MLP neurons of a small language model. Each row is named by its layer, matrix (gate and up: input weights; down: output weights) and neuron, and shows model dimensions 272-367. Each number is 128 + 32 x the weight over its row's rms, rounded and kept within 0 to 255. Numbers have three digits each. A neuron's up and down rows have the sign that makes its largest values positive.
After each neuron's rows, "fires before" lists the tokens most often just after its 100 highest values on Wikipedia text that the model never trained on.

L19.gate747:101141126141160156130150092106150078138153120119127146138148120150144115142087083145125130064112092119179176157102142098067058118116099125089168140095187082137120152147127142151192161127118147107156156095142113147098174135083086166156101200147174161130123130094111123151147100091103161180
L19.up747:102189172143109151126148140160138128120116149102083081081140124112135138192063122124116161129130080144164096167074135107145118178148129144109125123111195139083132095087157159132146155116111147120122121075106148147140102156127093125201120159135152144128200159094108088123128183116160151099
L19.down747:112169081165163108163139199093152156139109123106124097097126142096064138131041214154175111133145096123107128156102166068147125137140100105124102168089143141133194098144131175153143165123176152120146129120090081132140052148135132149058127159120126114119121153118140072118082127070105086163
fires before: " |", ".2", "very"

L12.gate694:136086144141139162142142118128123161109153138155145108133153169159097188103063089126181169100100115188158120136102123125103180109107086122070112119151076172103106092124158084100151104118152123134169142127125147155141184129172115147156144167161115126083085107124121134108144132166114115125
L12.up694:108144096089080060129173076115137066128101161158174128119161153080092098073140117078088202091144160119123103164106130110117122180187187126103105186148108171120144136108143104134140152117093101113124064096101114162080075150156140141088123153143078139149149056141169116120099125175154066112
L12.down694:189201145156151130110132132096125133095146092129141173113120139163152127164136199053163135148122153112103181117173144167143139099154103101082075115092116098107186076121125164130107168132103206084101107138138139164115125137067148089141074098108124161123111083141123138150139124104097088149
fires before: " |", " Pl", ")"

L11.gate118:167194096086095102100209140140137160105110098093104111131133139085133185129101155159078163162149149132138123123135183120160133112136113111178112161136122144174084210171127149079185147160124136190135156125174172131123208160127101162079115121145137125105125121140168116132138079151122108156
L11.up118:163172104048129132130088089089111166128113100127134132153119071140135080147157150110141134027071102166104180148104081142079192113120181125180173196186147133166130164132129143147132171103102149189117105112091161169150088078092162113088164111120106112166155122130126128155174175086175076106
L11.down118:108155108205105168136123217127122100091186105102100160119101151127131157033075084081165092140127126114117101126137132117153126164110083146118112139157147165115159117088150081187113108111133119101143147138084071105121150100083145156115099192155091150133147096099123139065141173203092103129
fires before: "\n"

L17.gate656:153107146133081159101149126136157153089094126134195171086114104177085182131144131144105081097140145153128093151110111071106094098147127136088173135150129089120115109110179181117112106084133055124118150139153172171193175133110111138101137145119089086125122120115182144158125105114120065120
L17.up656:145162134090148126162105166146127154087119093158148151083126152137079095134180145149103111082109118102096146115161111142082178160134154100095134140163092091143149129155193149102125123118140176197093100164112112172104084111115139116123124117110083067076136159095061110090169088125139156151
L17.down656:167146132101162097105104140099088151092124118149110132082070116129091175137143182106097094113108170140149180130083113133125157138188103141094151144147109099131163096095147120151063127077134114169048130084150147136105135148071056086130124141140141103089106114131147143111167091165085128128
fires before: "|"

L19.gate42:127094104127152121170114174150081137127169064126196142126159106145163112137144137120099140158106148097092105133057065097171136168147089152097113114146097168091145149084123045153061103112139098086104175184126175123130168092208156132133133147131178178121144112133157131168134181132095053097
L19.up42:115140136162140101161115099147157164122124193146127135092074070125127155164087157145131156193140114088153155158145103153154135051112136105090127120136130135191117131092146167125059133103087125157119106123105079152093103167146104156172142145076103081061105131110149125191188118084161130104
L19.down42:142123115176132151136123108156100100163161111119085135066179157109115131190126153088151138096131145156096101129151211138178157090120154110187089133136144125126138099198203114154175157152182166168142190144113150062115190159146193120130078096098099095170117148160128099120156111107143145105
fires before: " |", ".0", ".3", ".9", ";"

L18.gate860:109099134107134099066123105106153094157183102119126149193162166151145172118131155085117097130128173130133096140135139134104072192110168163093107131165135101095074152152157145148153201177163093092111141100122105112156122148187143132126139170110168044145125169148151174098198115144136181137
L18.up860:135122119150114204116148113140067081163096117118117162139121150127090084187097134179103126143193123159103089114130053107099105145113177134083133184136114151090114140136109083114173152142113145098189102156167099136144143203147121146142142182159099098115109158141171117153170162146075155118
L18.down860:157081143066092134124119113091135121120144150224116092146125127073124071040147133105111204066159091118106109126128138165122163110149108124151165124112078146177109182119076033107140121125105140060072118126141081094141153140062108094162132131140098119158125091127129143138163105103086143175
fires before: ".0", ".2", ".5", ".4", ".9", ".3"

L18.gate885:088142122149124135167135055089093120090097163123162128125159107089164154133124104138135109102099155156122163147143167067146147157110173104089133149102124139184098139110195059140148113174129097120134066128164089124176138141051137072154142100090119137150098074113138114157146078102154094126
L18.up885:080115134143069112126132096140151123136135185103143134140173120141159123111117154162155154150148122105142118193111178094122123101092183171121103107105086130141113143114120137141088136166142077172122141086100057091166160090130087145102166055071107110143099057167154100211161193156176107129
L18.down885:082119152130066105134093101111117126132081110211124148173137131191135166117149127127145133076118124113097134142155130126154107143186165163140105095123099140140133102066073164095142109123108158120123110180122027096150127166096126063174100119124144136093097157106111145108146108097144136104
fires before: " |", "ine", "ina", ":", "in"

L11.gate1058:145160112150125083096151138130161059135148067175193098124160104180185163107122175081114172122140197142132055125101155144069124185176119094147169097169116077144119116137123131138181123103065122073165112108109148172094173148151178136077082150098117110107086156146173137140130125138151115076
L11.up1058:156095105169129069148166172116113130107132112150135118124147170142113109060127156105105103144123158119115086071074148136144141130133068162074095092099104121153147140111175158053116143163072034103153066120138094099051154103125119099096176168149093112144135079183165133140085158176107157155
L11.down1058:125123165130126117105122132190138113163126117163142126108156162114139081192112127170151100143126087118091104098168161148150117116171130186072174103102119159101127128101140136094165154077099166133126133142158090154156096114128196123106079078106168120160167143137147198093190154073126119093
fires before: ")", "C", "P", "R", "I", "T)"

L12.gate115:109117150139170125083134117127132173140128128190108105198102101218111134124131189156061148064157112095108087106152194186125122056104058131148196126175112151134128082082129118107108131090069061124114154155064099165155187155109106073174112094155094172162104141080193129148115152132112116135
L12.up115:055153114153122150144118094118134138145129070126085146139168119192106167144135155138110120099106138126137166161097113118133147109167089080156140169146090183111152141078089112105136157099157116091142147123120125101177089092097079164147075136152169060138109162166131130139062076146130088120
L12.down115:093168134121126088118114165087129142138135149167125104068130102123151214163078119121156191200135150084153183151138154080099172151139160071115140112100127176157157111138154094144132119131115132098128178096196098195106167131050090119095129108115176154137141148095124116164149166066130084148
fires before: "\n", "-", " who"

L8.gate712:173152096154084110104074107117133150079156133114055179085143127141105104182054134137135173160120138142130118158156095140100174151171180127103125117166135115169188157096131091180160139089140165156141148203096151079128175103137160093133147107120111105151105209098125103130079167084128064175
L8.up712:111164147133152140141184089125207129122093136123104149135148131125119114122185137105088155131082144112138101134113105112126138073122097163093117172078120166093129141109136061183168073175106108144073154078107198126128127114141107107130078153103164147162147078145173197140150088110120158105
L8.down712:184163103130166113104138064101148085152155154100104151099161135181094171098136099161117157184149106124111141055153081125127144095154110177113084093105094136142159124113180126051103159069124128100112100102138073175135103146102161156145097090109079112158104114124134076155143148144125065189
fires before: " |", ":", "ed", "ion"

L11.gate15:147178096140135145152207163177117149071118052173139115193101116111130138114162123145107143080112083096135098099102158121094149074116177107129102165134091148141135141152154156156149125119048162150107123158049139126162150131140104147086155118108134051098149117119203129137186096108120151106
L11.up15:106163090141156150153107101092143130106109119117076086090117125134120138089120160140143080026105137097121124136129197116124184070143128116176157142170122179093152134133109119110166149124121174190150155123099053086186119130195132131106093113089186091107171113154145131148115056131126137154
L11.down15:148065121121107116134101133173139099180088146039116145141149127124161112159124160137126149174133120108104162121179117165057143125165117148135112110095178117122077115151142080178100112095118090105104095117093104139137123128101155081130146143159122139173085123100109122128127122107064099108
fires before: "\n"

L19.gate914:181108115119148121116142129121132121188095215110138147106117118112062136132200105090091145110106105159123072137120112054133172039103114107078111074138143143130128104137137163139068190161080121097065128079109045189151081153160107127092076121103146128123132131145179147151111118062120121185
L19.up914:125137166120121152146105079111111109118099123092109164133097144096108117177142138171155086182134172088176146100109189160208106100145178150131111145159100125111155116071177092126079136093102124169126116114110127127171115114119125099107051109121130101095123113147143180170107084102129128102
L19.down914:126106076096124128149123148142128113197174136127184150141128111063142142080152160117109185193171165157143163163101112050168116147125136092067115127101099109116079147169124089108167180201105154123141091113157154137118072106114090128135137131099146121092084166140063148104161140133170147189
fires before: "\n"

L19.gate148:153155106097067150138163148181119122153131129222121111104181190141146149066149083113101107089084128149186030124092141106114163087203122098075141078106120142085114106154133131119145099180113136119148148125118126127126169127107097163160120112142131156132148160125108111126104145176129193119
L19.up148:089159096102155166124159092117160146100095169117133135108045122146124134102080116127081079155149058144165043173118114167073107113073164147075163099101109117120081135138131178105135158146153114139104108143125091148112124103101097122101138108132141057142101103155144128136166090163137142065
L19.down148:090117109124074138183166168158140105142178141207080163059144147154109154167104104107164029035092093128063056181144172097144129182168081107122131100095068113158133149166103134153115179113148142128128095152113099124109166117155163094047111095126016121160084157127136103096135112118120134119
fires before: ".0", ".2", ".5", ".8", ".3", ".6"

L11.gate1140:099092119114137132096113100116134116101125123135102157163146141123060101100119185080141131153198159119141092175115158162108139127134122115132114114049123113151120093140079120151144113150147125109113097202133145181060108133095105168142143085162127105130095127086147134080122163118119097115
L11.up1140:151129115164112066166181081144178139122061141160062087063131134186137137161055129104191118134123138107132116206093113124168027110103112087053167091155130146131101143141180148159092170124121112140132148159132175172164123153127149129111147156147155091081158108069135136096086142168111167064
L11.down1140:162125180151163181126107179156101184139151110097094135118156180084126163176143133089161120139098134221190140086145147152167147131105116145108170099163150106130162126074114173100118093159095133170097110096114134127091138149110136152057103167091157128154119131141122169144130157102154085108
fires before: " |", "en", ";", " v"

L8.gate603:152142132148084139109141126102143079104149167155142149100140141136108176113100095115141122176126128108122084131101086113182089091131148115143210124167161110125136070135090074106131134137140133140083111103076090141113178121086110121161139166130142122114099182147109142088137123145150069093
L8.up603:091127146097151143083141169126108094106129097141122138115148138118150124125139087165163142168151181127159114101163126145136143109159123141200144089138022119105204118099095183147149092123184159112120066131121137159182133110160114137113144156093126064113138042171086087111115121200143123094
L8.down603:180134132139129130126131108062130139101107157095086098153129146069094133159140105145163127123117096197111109154108099150126126159170144110120128137143147084116111091138109022155117117129124172150094108076097082079126088122104125074144136142121070207141085152138173120122069095119106118131
fires before: "===", "==", "=", "|"

L8.gate136:129089108147164118145161111118147094169161127148127139088119096112155114099174127116100145097055095164160131151114134110115110134129099153145126158139134151148107052100169115088118117110110132127094177103137122105218147155191128175151079139160119167126140090160145167127177105116125141125
L8.up136:122139143140106128157125056180130072074157172148193159075123159155106139075136100143168093115118081109116119171136146164139153148118090182117144152172169174079164157159129122115105134115131189155090080145049085108169186173171137108148121117108115142141102068164130141149186114153095200119
L8.down136:159122069178128085132177109189168088219136169092118140194135191172117096122148168110113204206169132179173108106084109125134147108152079133067098176088084108085120125106088098143135134133102090115099150088166109205145113108138126154181109110042122125092129109169172164109114154107159061139
fires before: "\n"

L11.gate72:206232066137068118146136119057169129090158147137098144155181141096076133188130150147073122076153164187128072116097111156109161110088130100131083163096095138103233128111148137141109162103086090181129085155118125110105139136114109081117097118198109097152043139144105173089150082126118161068
L11.up72:141060127130151138099098112129137139130126154142153130119143090065115126115168185099117121153079139152167213192098083126167113170184106127130121121122155185178112089092108095134137135103149111127147121157134117124044107087197150119044145167154164109100127121123144093127103186101097136172
L11.down72:117199093162092113148125139120121097148089146142139161116180141130153174148098135148193040146147076191117115113131121092134164100156188141083102163124163159124077142182138132101132141127142150089081100143107122141206057108119134098154146129123107088111119123130149108087172124150194122124
fires before: "\n", " in", "==", " and", ":", ")"

L11.gate251:108157128136137113164138045160158117124164129132087112184140154138170143115137140117147146094076099170180170150160161182142086116139119150087124150147102150099085134094097108135136082127148133099102167158155122108199066090145088135113100108076100117072122142132160116116165112155094108118
L11.up251:181168171197133137157161087163177110092124188113107044165109092129135188104111203209149114098105091140199119150121114129106079194162163114126179137107084151133111145125078144167117159149143158060098101105083088139111116170117156150032075130160131107069155112079093117164162084151143158198
L11.down251:098105131123102218106100102138054084121067200127118111130152114172103121184191067087136147120152151186121103120129167082149120104155107082145039157150123160179107089109138155133105110106109062175192150128124122113110160074128145092149114146073160148139144136155198123101126134081091192127
fires before: "\n"

L19.gate842:103141175152114137120084097193121175103086191130149113188132105124128153133138117156188194121106155125126152105117141148099116177139156110134114106152094177165165166120131133104187128137108146186191162097103165115067115134173138147130156126129156176168113097068104139122124139131090155115
L19.up842:121127166103091133118148127114121125064148156133165161124123124140124113144112139095077092088072085130135141152136182152108157153148077073152157147153167159148156144095180160140117168178114102124107108167138123152111089195179094205136139148132107156163075109124094080094105161147180146130
L19.down842:116191150107144123119135148152167128100097084156105125107055177100178116141127057173102043084125132181165168137139158107120067162136171124167113120107184139139126075087162164126174167110081115154114092077142082199135152120157116130123143137129079131131199146069121136075136171152115191129
fires before: " |"